From a checkpoint of a small transformer trained on Wikipedia.
Size: width 160, 5 heads of 32, 3.82M parameters.
Architecture: LayerNorm before each block, learned positions, biases on query, key and value, normalized queries and keys, capped logits.
Training: a variant of Adam for these matrices, 265M tokens, 8079 steps.
MLP neurons of a small language model. Each row is named by its layer, matrix (up: input weights; down: output weights) and neuron, and shows model dimensions 32-127. Each number is 500 + 25 x the weight over its row's rms, rounded and kept within 0 to 999. Numbers have three digits each.
Before each neuron's rows, "fires after" lists the tokens most often just before its 100 highest values on Wikipedia text that the model never trained on; "fires before" lists the tokens most often just after its 100 highest values on Wikipedia text that the model never trained on. A number after a token or word is its count.

fires after: "\n" 88, "==" 7, "or" 4
fires before: "===" 31, "==" 27, "=" 8, "|" 8, " |" 4
L5.up461:529478503500524504517483504466530527461472501474506470482515457451482500495518492482518532501452534473547496488494487520470476474530477481539506506506510522508520498485513455508513480461505501536491475536514487506510509485460535500507534446464540482487477546484451526490503520496471540478
L5.down461:504447512509543495491504507502521526517521511532480486485555506509517537499548498481544468500513481501527486517517468470485471517515493483478509545491520477499549446492449504495494479454521492542504506507448485498444550472449488508512472515526512498561508471509490508484503480529506507500

fires after: " in" 45, " In" 24, "it" 9, "us" 9, "in" 7
fires before: "it" 17, "ru" 10, "i" 9, "ry" 9, "ally" 8, "ial" 7
L6.up12:533494500488477513498493510558543495522508527498510518492496516480494479473465518523513524506486502535499505521480477546463477508526529456497506520474468512490481521463563470471476506490505524499504522539562449473512501483490551455512562486495519540473521533479504475465469505485509499499
L6.down12:478495501477500468505492466475441458475523472495520519511549499482512513514498514496493457547448503480505500501498463503547510505516508528480525484494471502479498529517501534526528513491468514503540469520486482499519471484481512518547507463535504507514488480510510473479511543507491543507

fires after: " |" 55, " V" 9, " P" 7, " S" 6, ";" 4
fires before: " |" 31, "es" 9, "ing" 6, "U" 5, "ight" 4, "d" 4
L4.up36:524528509470469495518483537518511486491468507456479509494513462452495504493477505471539498500511497500511477496480493499470495480535489499535556520439518510478508522446483499468504498503486508495497520504509487462507530516504519502482507461511535508452490462528465485487486524455516550513
L4.down36:481503474485529533483514500505479522470494502501474456496582508478502509521470510494489489516504507490517541534498491496512517523521495490531506509476484533484547442515481512507504463504493458485467504497472505493494501568483498495483415459485513545509471481497497479527503492516502566466

fires after: " |" 59, " P" 6, " T" 6, " " 6, " Na" 4
fires before: " |" 35, "%" 14, "le" 10, "s" 6, "d" 4, "l" 4
L4.up246:453512521460478486523470508501538472471492493522507498495502491454516512509516495512524477528507523525511510510466519501455465490460446498585485501422512485476494528474509482476485508550514509507477510496538484483487497478540496515472503482515515506485473524515468513524506520491526529514
L4.down246:483529505515520493510475483490506513503491488590532488504483517464499522519469513540500490520497481488522488494523461493485519475515504496518484511484525486521453502465494488508504526492493489516502521495503481551490498498479519493560483530495486475509493478475497515491532491464518523492

fires after: " |" 44, " P" 6, " Re" 6, " S" 4
fires before: " |" 36, "s" 9, "me" 6, "le" 5, "." 5, "d" 4
L5.up29:487526480442474510491497523514489496439489512534508532481505505505479505513515524523514486541506520493516495519481500486444489461496482490584530527476477503499509500491527463493535478506525461536456517478538505448522482498512507514496515480511524443500518509519456545506511519497539517499
L5.down29:487484558470490484483506501504496455491519541567484496507501527511480522514473486529513489512485473518539443480507490482496510511513482510534478461485530505525442468466412487497507546513498496530469471531494482495485499511473516494494455516502521534556500454487504500528473516473508521509

fires after: " " 97
fires before: " |" 24, "." 13, "re" 10, "in" 5
L4.up533:481503495473463492469468524486518526522487500572479505487515519498491507499484499506474479531438492495526499518489520455492510482459497521519536514473507544486493504498495486509541492513503499494521478530516517496504474479540503486488498483466462486486507481471496489519529486557489493511
L4.down533:486506501489521506510542477468516532490484494493474507492482533504533502500455468486480528480485488557536534520520500496546484523473506514497487547487478537478513428494518510500467508531479524508521489500515492519484490519534510487505474459499530527516507492476515472490449492511478472480

fires after: "ch" 33, "e" 14, "y" 12, " Sch" 7, "arch" 6, " dis" 6
fires before: "om" 12, "ct" 10, "ar" 8, "es" 8, "d" 8, "bu" 6
L4.up520:467470509485528479501461497477498452526475514501552459497494521519510500481440534501495511524518512486490488464486496495486563481481484489484515493479489509496475492493529529504516515496506472506522475477516532490494463483514538539555460481512506483473508547555465505511486531539516532479
L4.down520:526521511566539501511525553541491488510511515488480512518493490455496496533435507491520461503529507528515455508498503484492473482477490492527498501524510510495453499542516494497529521493486520473516474527491507515493423479504512491551465501519501543497474517483491515490507505491492509475

fires after: " " 82
fires before: "'" 34, " |" 15, "." 5, "au" 4, " was" 4
L5.up282:537508477479474497550511538534518470442505489497493481509513539485516468504476517521472508515487509523479522499491516481500512497499495527546535525486491518497505519489544535501552516507524478482520541495500510491478467447471509533534529509498496529486505474489468489507515467528538451524
L5.down282:462479508502516522514507491509449499471546529524488451504521502442502528500492479491517476492499473504511492554490497495532524463549541458487502539466484510520500492471496539509525515508506476510487483462497516490487538513518439505510473528490490485551481465450467460488511508499534524443

fires after: " F" 23, "e" 10, " Se" 9, " se" 7, "an" 7, " M" 6
fires before: "d" 13, "al" 11, "er" 10, "om" 9, "low" 8, "n" 6
L6.up296:531480523461560514484514474503539498514505500438546510485482522478497500490487524485458508501527480509507461532503510489462485484481530492535525491494511534475486492520508533491525481454520511537511478519536437538478488488443509522509470450454515460472536447516490479496519522553475504504
L6.down296:494527475487524497501507503502471484470513535569508484531460552504474535550516507533526509467494475462541506483525491497491523522473474523509475505513506555488449496511483471485492540472473493533511486477470451494473465485508524524480509484484523515474520508510505512550520497488511510475

fires after: "|" 16, "|---|---|" 13, "-" 10, " a" 10, "---|---|---|---|" 9, " the" 4
fires before: "\n" 26, "---|---|---|---|" 8, "-" 7, "ur" 7, "de" 6, "mb" 4
L5.up563:509464518536518503479515508501512488526464511558519457483500508481442474478514535500484509552495479508528504510482466517491489492520542512467493445459434505500514519503478456523519455482510502503486534501519473508481526469482557505490488484502500452524524523509490473533546496539498524462
L5.down563:500537494494531512439498521539531518539542502496503526522502481492505484472531505501495503473512484528520543521489524526472483503476466438474490487518476490489546524501493437473472498523500509504507521541522491468466445495503506507476481536532513513476544473522491513547549494495456471461

fires after: " |" 26, " comp" 15, "ot" 9, " App" 6, " pro" 5, "app" 4
fires before: " |" 31, "ent" 9, "%" 9, "s" 8, "±" 4
L5.up52:508466524497491437515509490473502514486452537545511477474485494490525517512450497487489500530521536553531484502494439502494493527490457498510503501468517505510487509492554482514480471516514496521493496493545452478479543499562494480514464484520517472506510491480482498498466522465542501476
L5.down52:496472531508533517511488541555482461493519519503522504481487504492476522483494520492454473521563532476476507472518511525535492519518473533508462524499466478456510493515512477471514481511490499531482484529491497553497448516519522523522518481508503498450493485515477461502478561506494507517

fires after: " " 24, " S" 22, "de" 6, "–" 5
fires before: " |" 18, "." 16, "d" 8, "it" 7, "ri" 4
L6.up243:465487530507485516464568509516511478516503504489513495454518493471489488504515492473519499480509511529528502479469513501490465493508474493471529515481543498505516535477513487502521494474496492493561551517502508496552496476471481492469490500508528507507477459476448479527498475494479505520
L6.down243:491468503500519501576511533516496514494523545512452515493467478483531486468512503516483487511471518518509527490525534562468518517481498537467500516500525498457483491531492523504524488514458478503476473517536500504493502518486545488485503497458533501455492512438519528468522511472488515470

fires after: "\n" 25, "|---|---|" 15, "|" 15, "---|---|---|---|" 8, " the" 5
fires before: "\n" 31, "---|---|---|---|" 23, "-" 7, " " 5, "un" 4, "at" 4
L5.up158:504520518511527507519502515494522501541490513523484446479525495499483455438544487527510519551481489461521495454475499512497474508528480530479464506469505514492527508494506488502523465514490491507544479491537500509473550481514525495486495489466503477427521524531457478525504524475480443494
L5.down158:526526536507448491504520523529510513540490498457499505500502459481465509517479561474498506489466459502505466481491508480501468508506536462543495526465499490507502488493500484466524501536482509533502480507505497492480518486484506563503466450515525508504482495506534520523555543533518580506

fires after: "20" 47, "-" 19, "c" 10, "|" 7
fires before: ")" 37, ":" 9, " |" 8, ")." 5
L6.up433:541518528521546488481505512536521510507499480505508487506431452514449513518481499492457495511505499495514520499468485490472492488495474506503488493477471508487513506458534465505521509502515492518506495477522537502494482450444522479520491459483507478495511551477476496468531477542521502477
L6.down433:452505510509523485527537493483501504511471444496536484471494561533417522502522475508461490450516527517477544492474503517531509474511474523498493528517499550482499436508536538519467508570481483511479526476458468475511473497505498523482494516490450483511499494499525484477485498513496510465